Part of a small language model's weights.
Architecture: RMSNorm before each block, rotary positions, no biases in attention or MLP, untied embeddings.
MLP neurons of a small language model. Each row is named by its layer, matrix (gate and up: input weights) and neuron, and shows model dimensions 240-303. Each number is 128 + 24 x the weight over its row's rms, rounded and kept within 0 to 255. A neuron's up and down rows have the sign that makes its largest values positive.
Before each neuron's rows, "fires on" lists the tokens most often at its 100 highest values on Wikipedia text that the model never trained on. A number after a token or word is its count.

fires on: " |\n\n" 24, "{" 13, "\n\n" 9, ":\n\n" 6, " listing" 6, "=" 4
L3.gate421 [108 150 152 105 202 145  85 150 136 133 180 127 120 137 149 131 124 133 151 130 114 129 147 140 126 121 140 120 116 101 138 152 151 157 125 137 144 126 118 123 117 108 127 143 103 117 149 108 114  92 147  79 137 139 131 162 148 114 130 152 133 155 162 110]
L3.up421 [157  92 118  72 112 175 130 119 121 180 131 132 105  97 143 112 118 101 189  81  93  95 113 119 160 101  70  85 108  93 133 136 113  97  92 157 158 121 117 152 128 117 109 145 122 157 146 121  96 109 159 162 140 158 116 146 130 156 123 119 147 129 130 129]

fires on: " to" 38, " did" 14, " at" 7, " (" 5, " of" 5, " must" 5
L3.gate131 [101 109 160  80 127 140 153 129 119 115 118 136 110 112 137 152 102 108 104 110 118 162 143 128 126 140 113 111 111 145  73 120 140 125 153 138 141 102 121 141 152 145 158 111 104 149 123 107 143 109 153 152 145 160 131 150 120 123 120 158 139 158 120 137]
L3.up131 [145  91 144 108 112 137 117 144  92 123 112 125 139 127  91 143 112 149 150  82 109 167 114 161 129 135 150 144 177 116 130  97  79 136 121  94 124 154 111 126 134 147 135 143 131  93 136 144 156 149 123 125 116 146 120 164  93 105 125 185 120  76  83 137]

fires on: " |" 28, ";" 9, "avel" 8, " of" 7, "am" 4, ":" 4
L3.gate1120 [109 157 183 153 160 122 105 113 111 177 147 119 112 130 146 135 126 133 135 135 129 120 147 113 137 137 152 148 171 126  84 145 145 153 134 138 103 101  99 147 143 115 158 102 100 128 106 107 117 141 118 140 140 121 154 123 114 102 140  96 144 131 105 114]
L3.up1120 [156 137 155 105 169 131 107 150 148 130 137 142 149 136 122 149 101 131  65 171 114 174 102 141 118 120 111 148 109 134 130 160 115 136 131  98  93 132 127 131 110 143 115 107 105 116 131 154  55 130  85 102 119 117 136 111 126  90 141 144 118 168 132 111]

fires on: ".\n\n" 84, ":\n\n" 4
L3.gate173 [104 110 149 166 142 137 143 167 115 122 147 121  87 119 100 114 134 189  87 112 118 123 176 134 109 140 119 127 166 160 125 117 102 115 163 128 166 126 116 129 156 131  73 150  94 126  72 103  76 127 164 100 131 129 148 174 139  95 107 134 142 123 123 119]
L3.up173 [ 91 116  99 124 112 100 149 105 184 117 159 162  57 120 134 128 105 135  98 138 137 101 101 123 176 121 128 136 115 121 172 116 145 106 111 121 188 124 105 126 153 108 106 167 113 146 102 124  92 134 142 114 114 106 132 106 154 113 114 119 118 120 142 149]

fires on: " from" 12, " of" 11, " to" 10, " have" 7, " chief" 6, " into" 4
L3.gate538 [110 131 127 134 177 134 128 124 126 116 125 139  96 106 129  94 109 154 134 156 162 110 137 126  80 151 149 113 114 103 112  93  94 120 131 120 136 109 161 114 102 130  89 102 115 108 155 101 129 119  72 170 118 114 128 137 139  69 116 167 100 129 130 103]
L3.up538 [162 116 154 158 131 139 144 101 138 134 135 148  94 125  90 155 110  67 122 133 118 110  98 130 126 136 156 144 125 160 117 125 126 114 137 119 116 135 166 130 163 167 151 155  94 155 137  93 132 122 164 132 128 126 142 139 114 170 111 163 138 136  99 123]

fires on: " " 44, " of" 14
L3.gate125 [145 113 125 115 166 154 131 124 174 171 167 111  94 119 103  65 144 122 148 133 137 150 117 119 103 120 101 118 168 115 151 128 102 152  95  88  93 148 131 148 134 103 146 127 115 131 131 124 148 160 120 117 134 154 126 114 154  79 132 139 127  99 136 116]
L3.up125 [102 119 120 146 108 137  97  99  89 130 176 132 132 156 133 150 135 128 123 158 150 114 148 142 110 148 119 133 123 132 153 145 139 119 136  91 171 132 137 122 165 141 141 127 155 134 111 134  99 160 133 169  89 125 108 111 149 149 124 100 110 157 165 141]

fires on: "," 92, ")," 4
L3.gate1101 [128  99 111  92 129 107  99 113 133 146 154 167 135 110 107 129 148 127 121 154 119 145 102 111 115 144 130 148 134  69 155 146 102  90 113  92 140 134 115 127 124 152  94 142  87 163 149 134 107 101 109 139 109 132 179 132 127 116 168  84 149 153 158 126]
L3.up1101 [129 136 169  99 134 154 147 104 131 146 109 123 145 141 122 101  80 124 161 140 130 177 106 135 121 129 154  92 139 151 102 140 121 132 167 130 100 144 128 101  99 164 120 140 128  87 142 122 133 176 115 155 162 144 118  98  89 150 139 108 123  96 111 139]

fires on: " of" 31, " much" 11, "al" 7, "N" 6, "-n" 5, "ev" 4
L3.gate326 [137 128 132 138 116 140 103 117 118 126 154 107 117  99 133 150 146 122 151 118 134 176 123 131 116 120 142 121 169 150  76 126 147 134 121 126 111 122 107 115 124 170 180 113 115  82 158 159 116 151 114 133 126 120 203 141  89 123 116 126 134 124 176 155]
L3.up326 [110 153 118 163 113  81 126  74 127 145 142 148 154 108 185 137 142 138 116 133 186 128 129 101  98 130 166 173 145 152 146 147 131 146 126 115 133 120 127 128 121 135 107 127 111 154 133 112 149 169 151 112 127 134 108 160 122 115 102  97  94 157 175  99]

fires on: "," 54, "avel" 8, " War" 7, " II" 4
L3.gate276 [174 149 119 136 123 112 126 127 192 139 137 111 108 133 128 119 129 136 160 128 127 152 158 161 111 118 167 123 156 119 124 130 109  95  98 123 105 140 168 126 130 161 137 112 112  68  92 155 103 119 114 107 138 183 169 139 108 145 153 142 180 113  84 141]
L3.up276 [127 142 125 123 185 123 116 154 152 136 138 137 146  64 131 133  94 137 156 158 148 136 134 107 119 159 122  75 151 148 173 108 112  94 130 102 114 109 108 137 109 135 159 163 150 148 109 120 105 105  92 131  99 134 141 126 127 105 149 152 126 117 112 129]

fires on: " and" 47, "," 35, " or" 4
L3.gate473 [148 118 183  98 113 110 126 133 148  93 126  89 170  95  94  97 168 162  89 139 148 118  98 108 138 120 138 109 159 133  71  87  94  93 106 115 113 154 138 121 134 106 139 147 149 136  82 118 136  87 133 128 124 129 154 152 117 110 104 140 104 131 104 139]
L3.up473 [111 109 137 165 122 132 131 153 160 164 122 110 150  75 130 136  98 130 131 117 147 135 147 188 105 151 124 143 119 164  99 103 139 138 141  70 141 134 120  99 151 115 172 144 103 155 104 133 112 157 116 110 118 146 158 145 147 103  93 139  99 148 139 136]

fires on: "z" 10, " into" 9, " from" 8, "iz" 8, " UK" 8, " to" 7
L3.gate471 [113 151 196 118 120  84 121 130 135 126 130 120 150 100 135 129 173 136 133 145 136 146 110 124 117 120 142  99 114 152 131 125 155 157  92  75 166 168 107 167 136 123  67 122  80 185 118 167 131 143  69  88 117 102 123 108 135 154 106 143 106 141 131 105]
L3.up471 [126 104 123 132 155 104  90 155 149 172 140 144 162 149 164 143 123 145 133  85  99 124 121 142 134 145  87  98  96 173 119  98  94 155 172  71 111 154 153 125  79 117 110 111 161 121  88 120 145  98 141 128 119 144  96 134 161 126 130 138 101 129 115 132]

fires on: ".\n\n" 72, " |" 9, "=" 6, "\n\n" 4
L3.gate832 [102 136 114 143 111 133 145 140 123 120 140 129 116 140 162 121 148 180 111 126 135 149  83 147 138  87  81 143 137 151  91 128 149 137 110 142 118 107 181  90 146 130 129 114 142 102 143 124 121 167 144 174 150 124 143 159 114 125  79 139 110 143  99 139]
L3.up832 [126 114 110 100 128 125 104 151 151 139 113 135  91 117 102 145 177 121 173 144 138 146 136  98 142  98 110 152 110  82 102  92 100 151 161 121 167 119 120 113 140 116 101 111 125 102 163 104  78 135 111 141 140 126 135 128 145 128 119 156 116  65 115 117]

fires on: ":" 38, " including" 11, "." 6, " as" 5, " —" 5
L3.gate903 [154 129  80 168  91 115 115  98 103 146  83 111 101 108 100  80 115  82 176  84 150 102 162 139 106 102  79 130 130 132  83 141 157 126 134 119 142 114 131 110 151 148 105 117 137 154 161 117 110 141 158 178 109 120 106  82 101 144 125 120 130  78 137 111]
L3.up903 [137 160 122 153 100 118 143 119 132 125  99 132 123 134 160 128 130 109 142 130 125 128 128 141 125  84 102 102 118 102  88 142 171 101 112 116 135 121 143  95 118 116  96 154 111 121 136 109 100 127 138 112  78 125 124 151 159 147 119 154 100 142 151 116]

fires on: " and" 27, " late" 12, " " 7, " mid" 6, " early" 6
L3.gate55 [106 137 152 159 121  95 106 146 116 167 130 163 103 121 148  85 141 120 137 142 126  94 175 129 119 130 117 131 130 154 137  91  70 118 170 148 152 128 115 131 132 143  86 125 113 129 179 156 102 151 106 174 115 124  68 142 137 170 127 154  78 156 113 133]
L3.up55 [133 135 166 121 127 117 128 116 120 140 102 131 119  96  96 116 138 122 106 136 149 122 136 125 158 134 134 115 128 127 152 112 105 100 170 151 140 138 158 109 130 111 126 148  84 117 128 125 134 133 171 102 167 135 124 144 104 154 140 156 129 138 142 159]

fires on: " |" 71, " " 16
L3.gate291 [105 112 113 120 135 149 163 120 108 126 120 120  99  77 126 146 157 117 178 101 145 133 129  92 144 148 180  71 126 116 118 136 120 174  99 140 129 146 137 143  96  78 124 143  93 130 139 142 150 122 123 134 142 108 109 124 118 133 113 161 162 119 104 158]
L3.up291 [119  72  84  92 122 102 141 182  74 195 138 123 168 126 111 146 136 170 127 155 134 143 131 114 133 115 113 116 176 135 128 157  96 139 164 109 135 110 166 109 114 130  91 129 131 141 152 129 141 129 151 183 127 137 113 148 170 170 106 114 168 138 150 162]

fires on: "," 32, " and" 14, " (" 8, " to" 6, " in" 4
L3.gate1113 [ 97 148 142 101 141 167 139 152 117 168 135 145 129 131 114 124 131 144 137 131 110 145 174 131 130 114 114 119  71 138 125  86 105  76 105 160 116 134 122 111 115 147 159  65 100 131 122 146  89  88 119 130 154  91 101 157  97 107 127 145 134 122  78 165]
L3.up1113 [162 116 170 130 162 136 129 126  92 117 113 100 127 137 122 118 177 107 132 161 184 143 160 117 131 120 121 120 166 116 136  80 135  95 103 133 107 147  79 138 132 164 149 133 131 136 118 134  99 129 132 117 132 136  91 154 105 133  95 138 115  70 115 135]

fires on: "-" 33, " of" 25, " is" 8
L3.gate1131 [161 170 117 134 141  78 116 118  99 112 140 143 153 150 125 161 139 157 138 117 125 113 116 131 150 169  99 165 178 116  93 125 158 149 143 148 145  82 162 127 155 143 144  97  91 111 130 131 125 112  90 152 114 112 132 141 150 124 124 122 126 133 162 103]
L3.up1131 [148 124 112 128 148 143 109 125 130 166 150 146 114 128  83 144  66 142 129 132 136 151 154 149  91 144  84 137 152 115 148 151 119 153  89  95  85  99 133 102 142 162 111 117  82  98 118 102 149 180 107 134  87 118 157 142 151 149 110 138 138 104 140 118]

fires on: " |" 95
L3.gate522 [112 120 162 168 101  87 117 151 116 137 193 148 117 126 122 126 101 149 149  97 131 126  90 147 138  88 159 147 150 140 140 140 150 150 101  97 142 125 188 152 119 160 153 102 173 144 182 146 106 121 162  84 102 119 138  97  96 180 105 126 137 151  90 138]
L3.up522 [ 98 156 127 129 145 164 116 127 178 120  98 123 118 110  92  85 142 143  85 127 140 100 103 128 122  73 163 128 160 141  89 152 125 115 125 103 108  77 112 114 149 140 137 173 105 168 102 112 126 119 125 123 154  95 149 130 109 181 114  83 136  96  90 122]

fires on: "\n" 30, "\n\n" 10, " –" 10, "-" 9, " ===\n\n" 5, " |" 5
L3.gate1331 [152 178 179 130 145 138 143 126 109  94 138 152 101 109 163 123 162 146  81 131 120 145 145 125 127 146 147 181 142 157 162 152 147  87 143 110 134  96 126 133 140 128 166 128 149 159 157 118 147 140 125 159 184 155 118 180 138 163 117 139 111 111 114 151]
L3.up1331 [144 104 151 138  99 118 141  78  79 148 145 163  66 123 113 122 108 162 144 103 162 141 176 137 101 118 166 171  90  91 172 164 130 164 112  92 149  92 149 131  99 135 123 170 122 144 144 127 113 152 157 153 158 137 156 154 156  98 108 142 123  89 130 120]

fires on: " " 35, "," 14, " |" 8, ")" 8, "|" 5, "en" 5
L3.gate1342 [117 129  90 125 149 110 165 173 147 142 102 109 112 103  81 129 146 115 175 161 147  88 150 162 130 117 135 130 134 138 105 121 101  88 133  98 113 156 150 162 126 139 147 107 100 113 109 152 146 179 114 108 141 115 159 137 120 138 155 115 199 117 130 143]
L3.up1342 [123 100 169 115 132 141 114  90 149  46 101 119 140  93 109 135 152 136 142  98  98  86 151 109 124 151 204 110 143 126 117 109 132 102 130 132 150  86 121 101 139 117 113 105 174 130 105 136 114 104 159  92 137 144 101  76 151 149 125  99  89 152 108 142]

fires on: " and" 57, " to" 20, " /" 5
L3.gate850 [111  98 145 119  78 140 147 112 127 121 187 118 124 162 145 167 147 101  98 136 117 128 131  93 132 107 108  98 114 138 131 101 139 120 128  83 131 102  96 114 127 146 116 127 121 148  50 132  90 119 111 154 120 121 149 143 149 134 129 100 152 124 123 107]
L3.up850 [ 82 117 111 173 146  95 159 153 105  76 160 152 136 124 158 143 136 137 126  76 114 100  99  84 118 126 104 141  84 127 128 131 124 111 133  79 104  89 138 113  95 133 103 144 149  88 128 126 115 115 122 149 106 108 118  85  99 147 136 118 155 113 128 112]

fires on: "th" 21, " " 15, " as" 9, "°N" 9, " or" 8, " /" 7
L3.gate653 [163  93 146 133  92  95 127 143 150  57 124 133 188 162 140 111 117 145 151 121 133 128 161 131 119 163 155 166 165 128 112 129 119 196 142 116 113 115  95 107 132  98 125 111 138 132 179 122 143 106 114 133 157 131 107 149 140 182 119 132 116 132 139 139]
L3.up653 [134  89 129 138  95 121 152 121 203 100 103 189 152  93 134 150 111 116 111 166 141 135 104 133 135 174 166 184 155 159  86 125 137 177 138  73 144 156 114  95 144 135 142 128 156 106 133 103 131 161  99 143 130 136 130 119 109 150 135 116 144  86 131 108]

fires on: "," 31, " and" 28, " most" 7, " to" 5, " than" 5, " or" 5
L3.gate1002 [139 143 100  87 143 102  94 123 160 128 117  90 121 135 122 154 124 154 147 123 149 140 156 117 122 103 156 123 124 130 101 100 119 161 137 100 137 140 133 135 143 106 171 127 139 116 120 112 124 195 119  86 113 197 103 168 113 150 148 134  73 117 110 144]
L3.up1002 [151 126 129 116 160 153 112 119 147 123 159  87 165  98 140 110 139  84 170 131 156 188 191  91 109 120 139 161  99 102  97 146 129 133 153  96 151  97 154 120 100 145 126 158  85 149  99 143 121 148 150 124 164 138  68 147 137 131 140 114 113 120 146 130]

fires on: "," 49, " al" 7
L3.gate344 [ 94 119 145 117  95 147 114 120 140 147 133 134 172 130 152 164 111 162 116 108 113 128 157  72 155  94 152 137  94 143 155 137 126 129 141 126 169 163 117 153 111 163 145 118 156 150 161  91 119 127 116  86 169 125 150 155 106 120 133 154 143 152 133 121]
L3.up344 [157  92 182 140 123 125  81 129 117 104 122 138 174 117 134 139 128 168 161 116  77 138 128 104 167 108 131 131 128 112  95 103 105 110 141 125 107 150 100 111  86 175 154 105 146 112 122 139 101 108 123  89 210 127 138 120  96 151 136 108 138 127 142 131]

fires on: "," 37, " and" 15, "-" 13, " from" 12, "." 8
L3.gate973 [ 92 138 142 118  93 110 124 128 105  96 145 168 110 109 130 160 154 121 100 120 139 129 156 122 123 155 119  99  84 165  99  84 115 151  88 120 137 167 156  82  99 120  86 118 116 115 111 167 150 108 121 115 156 103 137 131 119 138 115  87 129 112 154 124]
L3.up973 [103 130 119 128  84 131 131  99 157 109 117 140 153 109 200 130  92  78 151  88 123 111 173 127 154 140 162 136 149 156  94 184 158 128 113 128 121 110 110  97  98 159 144 150 161 129 141 140 118 117 122 112 157 125 164  84  82 128 142 145 186 113 150 116]

fires on: " " 69, "erv" 4, "ic" 4
L3.gate95 [155 119  65 166 173 110 126  93 119 135 143 136 154 140 130 125 148 106 133 132 102 128 165 113 140 159 103 161 149 146 142 140  83 166 130 124 142 140 157 167 154  68 118  85 138 139 159  96 147 127 108 155 135  98 128 170 112 108 106 156 125 154 124 122]
L3.up95 [151 159 130 142 138 149 125 136 143 124  82 133 128 104 110 126 100 147 125 126 129 101 118 115 155 128 119 122 138 165 149  98 143 110 137 164 141 142 158 108 137  67 104 113 131 134 143 118 112 126 158 110 113 178 128 141 135 142 101 116  76  82  61 132]

fires on: "," 61, " –" 18, " (" 5, ";" 4
L3.gate844 [128 111 150 105 107 133 134 125 111 145 126 131 132 132 109 152 113 131 129 131 119 139 173 117 154 148 119 153 134 169 128 119 114 164 146 120 115 122 178 117 124 125 116 120 115 138 152  88 113 109 157 155 145 168 158  72 152 139 160 129 104 150 142 125]
L3.up844 [157 105  54 129 136 173 115  94 132 120  96 146 161 152 153 135 146 115 129 139 132 132 152 139 120 139 151 120 146  85 111 131 139 145 161 124  88 132 165 157 156 126 144  95 120 152 139 134 114 109 120 107 159 118 142 120 137 120 163 147 135 114 133 126]

fires on: " a" 37, " just" 6, "a" 6, " an" 6, " about" 5, " part" 4
L3.gate373 [107 125 111 103  95 108 132  77 129 130 116 140 127 122 124 178 137 121 156 117 130 148  99 158  94 128 105 154  99 138 139 133  97  92 116 140  94 161 135 143 149  97 170 128 138 141 105 110 109  96 161 132 124 143 140 106 116 145 172 129 107 140 121 167]
L3.up373 [ 83 111  88 146 131 141 144 114 101 113  98 155  94  94 140 109 155 120 112 108 144 124  68  97 133  82 137 120 175 109 147 151 138 121 106 142 133 150 132 148 141 119 196 118 100 146 129 110 116 123 140 120  90 126 113 113 113 181 158 161 107 116 111 131]

fires on: "," 77, ")," 5
L3.gate529 [136 119 115 101 151 126 109 125 120 119 145 119 152 150 130 143 149 155 146 109 141 143 137  92 131 129 116 143 131  73 190 141 124  81 112 103 112 142 125 139 150 146  88  96  95 125 163 148 104 100 131 157 138 142 152 140 122 120 159  81 111 175 140 112]
L3.up529 [134 136 124 107 140 117 124 156 176 151 139 100  96 131  82 102  94 150 123 153 132 149 109 102 150 115  84 144 160 130 121  98 106 147 127 157 136 167 109 124 167 131 157 104  98 109 159 101 123 128 147  96 186 132 125 134 113 123 146 154 130 144 149 124]

fires on: " and" 59, "," 19, " or" 10
L3.gate775 [150 118 161 129 133 107 158 127  69 118 142  90 110  64 115 123 116 117 119  83 159 135 138 110 134  92 141  87 131 122 125 114  97  75 125 113  77 115 164 118 104 121 188 126  89 128 108 154 129 111 112  70 123 128 125 125 147 142  81 127 134 152 127 132]
L3.up775 [ 58 130 115 175 143 100 136 112 115 115 123 144 126 104 134 104 109 142 146 146 139  94 111 100 151  99 152  81 125 128 111 103 149 144 109 144 119 136 116 136 143 116 119 155 124 156  59 152 140  76  95  87 106 120  91 102 125 115 135 131 135 136 106 149]

fires on: "–" 46, "===\n" 9, " final" 4, "20" 4, " season" 4
L3.gate661 [144 116 151 163 159  56 142 127 123 130 121 115 107 120 115  91 130 178 108 137 173 168 112  99 141  62 120 132 155  75  91  98 143 102 102 120  96 115 124 107 146  99 113 136 119 116 105 143 176 119 130 110 102 110 110 163  95 124 153 127 131 109 114 152]
L3.up661 [154 121 137 151 131 138 151 136 116 109 127 110  95 165  92 130 154 120  94 168 145 134 201 123 149 128 114 126 163 156 167 126 145  98 111 116 159 137 150 153 123 100 139  95  99  99 144 151 147  99 147 149 132 109 125 180 105 154  91 137 133 139 139 131]

fires on: "," 76, " that" 6
L3.gate1305 [148 118 112 107 111 158 108 144 162 200 138 122 137 144 156  95 173  89 112 128  96 120 108 143 144 154 129 137 131 105 145 109 144 102 118  98 115 159  99 120 130 103 109  88 113 146 163 153  98 135 133  91 151  94 170 127 124  93 158 126 148 151 142 167]
L3.up1305 [189 136 135 117  66 116 135 124 110 114 124 108 106 121 105 165 131  96 177 121  81 135 115  92 137 162 145 162 127 139 130  94 120 134 127 117 115 136 128 103  95 139 111 121 117 115 150 133 135 137 133 126 149 139 129 146 133 116 132  82 140 121 157 171]

fires on: " to" 46, "," 22, " would" 11, " that" 7
L3.gate217 [142  73 116 138 144 101 125 108 135 113 118 159 119 137  94 123 129 113 115 167 132  94 139  98 149 134 134 102 108 110  90 144 157 113 113 116 114 112 104 108 106 134  98 117 177 147 140 125 125 142 114 103 106 148 105 129 128  96 117  66 150 112 152 111]
L3.up217 [140  89 151 106 126 123 128 136 107 111 175 110 132  70  87 122 106 169 161 129 170 140 107 114 144  75 139 122 131 148 132 123 125 129 161  97 100 142 107 122  99 155 115 107 116 146 150 129 147 129 121 167 141  99 138 114 105 124 151 129 142  86 126 138]

fires on: ":" 43, " " 28, " :" 17, "." 6
L3.gate1040 [ 79 116 125 133 148 187 137 129 130 141 170 167 158 165  98 108 127  99 143 126 156 124 148 143 138 149  91 100 124 125 102  83 107 115 137  97 129 112 138 105 118 118 118 101 115 119 137 156 159  96 130  97 101 129 145 135 136 113 145 156 164 133 131 123]
L3.up1040 [156 124 112 116 138 106 106  78 123 141 145 110 115 156 116 122 123 130 150 106 142 131 122 137 103 171  92 177  96 139 125 100  96 139 126  95 169 132 155 108 130 124 113 163 142 115 106 112 177  91 109 138 145 126 124 128 112 192 138 146 129 137 154  88]

fires on: "," 80, "ig" 5, " was" 4
L3.gate26 [135 118 104 122 122 181 135 137 160 129 125 142 115 139 101 144 124 110 130 114  95 136 142 106 138 133 104 175 131  73 159 163 107 166  96  78 105 112 137  77 134 135 119 103 129 113 125 113 141 151 163 120 188 131 117 120 159  95 111 109 105 126 152 155]
L3.up26 [148 115 105  94 119 124 111 138 129 118 134 120 104 120  88  93 130 128 116 111  96 116 175  98 123 114 125  94 119  79 123 115  65 145  96 115  79 146 181 137 109  99 128 113  83 119 128 148 102 127 126 107 181 157 101  90 106 152 106 148 116 142 142 111]

fires on: " and" 47, "," 23, " or" 21
L3.gate679 [124 118 139 141 119 145 103 133 135 103 124 105 134 140 119 141 128 114 123 125 183 110 125 153 154 102 162 139 132 141 120 107 104 100 135 160  93  98 142 143  85 132 157 171  80 133 124 129 134 138 126  91  70 118 114 142 136 157 139 142 118 109 124 143]
L3.up679 [155 141 133 143 103 135 153 108  98 138 136 122 134 145 118 130 110  94 121  70 122 119 141 158 121 147 139 195 170 119 131  96 100 111  83  89 124 149 136 100 113 139 134 113  72 131  87 135 168 110 107  91 155 144 117 118 146  98 134 110 111 122 106 152]

fires on: " and" 54, " al" 9, ";" 6, " or" 5
L3.gate170 [148 101 150 115 137 155 127 115 150  87 142 134 129 111 133 128 133 141 132 126 129 133 120 137 131  96 108 128 126 118 116 117 139 136 109 126  89 135 137 124 109 162 173 154 104 148 147 136 176 105 145 114 120 175 126 108 108 146 126 141 138 126 134  84]
L3.up170 [113  94 143 113 143 110 128  69 119 140 147 115 120 144 105 157 128 139  89 133 124 202  96 113 115 112 132  70 154 130 148  90 168 172  91 136 165 101 120 121 158 125 160 201  85 183 131 133 124 109 121 127 143  80 122 134 162 132  88 155 153 116 104  96]

fires on: "-" 27, " |\n" 17, "===\n" 15, "\n\n" 11, " ===\n" 10
L3.gate398 [ 98 158 123 137 102 140 126  91 116 128 103 104 118 106 134 104 154 147 157 139 127 138 126 109 145 107 104 172 116 156 103 131 147 140 132 132 113 111 132 149 128 107 144 193 125 123 136 146  76  79 104  88 139 126 117 132 162 110 134 130 136  95 118 131]
L3.up398 [141 128 106 133 122 137 131 113 112 138 140 121  97 137 147 147 139 130  85 136 104 170 123 118 156 145 133 116 193 168 115 120 123 132 163 136 118 116 132 162 100 152 116 148 145 117 136 156 103 122  71 114 143 129 134 148 150 141 116 113 160 106  94 137]

fires on: " (" 32, " is" 24, " in" 11, " was" 10, "History" 4, " a" 4
L3.gate765 [108 134 100 133 140 147 151 141 116 134 141 115 117 138 128 138  82 125 119 166 165 108 112 144 152  94 125 136 126  98 119  90 118 131 102 172 123  96 188 102 180 107 110 108 132 136 141 113 153 110 165 120 143 142 105 130  93 108 127 195 104 155 117 140]
L3.up765 [125 107 101 165 128 169 180 115 118 116  90 120 148 103  93 170 103 110  91 135 145 130 157 111 114 127 115 104 128 124  81  73 102 126 155 144 137 120 149 165 169 101 136 106 127 120 127 134  84 165 111 171 186 131 105 129 107 129 139 129  82 134 143 172]

fires on: " and" 90
L3.gate1205 [131 125 131 102  97 151 129 126 109 102 188  73 110 150 132 167 145  85  95 113 136 154 141 115 155 169 112 122 109 145 118  91 111 111 152 101 141 149 103 170  94 103 118 196 119 145 137  87 118  89 144 113  81 130 123 136 114 107 111 146 131 108  73 105]
L3.up1205 [122 137 153 138 119 133 134 150 152 132 137 146  93 164 104 143 133 128  90  89 104 142 132 123  93 164 119 117 149 119 180 129 155 166 134  85  89 114 135 131 154 111 196  93  90 157 109 148 106 115 113 131 158 127 157  82 122 143 126 150 116 138 135 129]

fires on: " |" 87, " —" 7, " " 4
L3.gate40 [148 133 149 125  77 129 149 113 176 161 147  99  99 107 114 105 111 159 116  94  94 153 123 152 133  72 114 106 128 172 109 155 146 122 150  79 106 185 139  97 117 134 121 109 115 145 125 154 109 100 110 123 122 137 140 142 100 110 148 141 107 128 147  82]
L3.up40 [113 116 123 145  83 127 122 112 140 180 122 133 109  90 144 118 116 123 139 123 131 108 128 140 130 105  55 143 152 138 113 144 146 123 189  97 147 159 110 115 105 113 121 132  97 174  73 144 100 145 131 130 165 145 149 108 113 135 120 139 140 126 115 121]

fires on: " " 39, " as" 5, "===" 4, " his" 4
L3.gate814 [128 116 137 132 126 133 111 108 146 176 142 153 143 130 132 174 106 128  91 120 129 117 117 124 114 125 126 172 155 115 130 122 114 139 140 157 151 161 122 143 148 121 154 156 130 113 108  95 116 114 116 147 110 138 115  97 140  92 144 111 148 145 149 167]
L3.up814 [108 132 148 113  98 113 155  90 140 123 111  95 159 140 123 103 128 117 159 180 161 138 133  96 110 135 142 143 145 146 135 161 104 139 113  86 148 171  97 107 153 151 139 120 162 112 132 130 144 160 122  92 123 105 113 125  88 107 106 159 194 168 167  93]

fires on: " to" 27, " –" 9, " round" 9, " /" 8, " and" 8
L3.gate185 [111 114 130 144 149 120 133 122 112 127 151  99 143 123 132  84 136 124 133 128 128 116 163  80 136 140 139 153 120 129 103  88 131  93 108 172 135 150 113 141 109 144 123 115 134 173 105 117 128 112 104 113 114 110  98 128 122 111 121  72 159 118  85  99]
L3.up185 [105 137 113 121 119  96 103 147 156 136 144 119 162  98 128 136  98 136 123 123 116  43 109 141 113 134 115  99 137 174 124 126 118 106 131  97  83 154 120 126  97 161 132 101 137 149 119 114 147  93 167 177 122 147 103 134 154 114  71 113 140 118 127 122]

fires on: "," 55, " –" 11, " would" 7, "—" 4, " —" 4
L3.gate602 [135 149 152  87 142 128 134 122 108  94 103 152 136  96 135 110 144 120 137 167 124 147 112 105 115 137 105 111  96 176 145 129 105 101 121 101 153 157  90 119 128 144 160 111 139  93 122 139  69 109 133 110 136 122  81 150 115 118 153  88  95 147 109 130]
L3.up602 [165 135 139 125 190 139 142 101 104 109 134 150 101 132 184 128  60 129 124 115 116 170 148  97 115  93 109 116 105 127 117 135 174 122 113 118  94 118 128 145  83 147 138 119 113  96 124 150 131 151 147 123 121 106 102 141 118 142 122 152 118 126 152 141]

fires on: " " 35, "0" 19, "H" 11, "A" 4, " F" 4
L3.gate662 [170 137 120 130 165 105 124 174  95 159 161 174 106  89 123 134 114 152  93 154 142 144 137  93 148 107 124 169 146 136 122 186 166 111 107 112 123 105 107 107 136 125 112 124 131 114 109 100 106 142 113 104 123  94 128 108 164 149 108 151 154 127  95 148]
L3.up662 [119 165 117 140 104 112 136 109 147 148 126 114 146 132 101 145 148 167 140 163 142 147 127 111 199 164 151 102 106  83 153 122 116 121 218 129 143 156 113 120 128 109  90  86 152 118  93 107 130 155 120 110 124 158 120 134 120 126 127 145 133 104 104 121]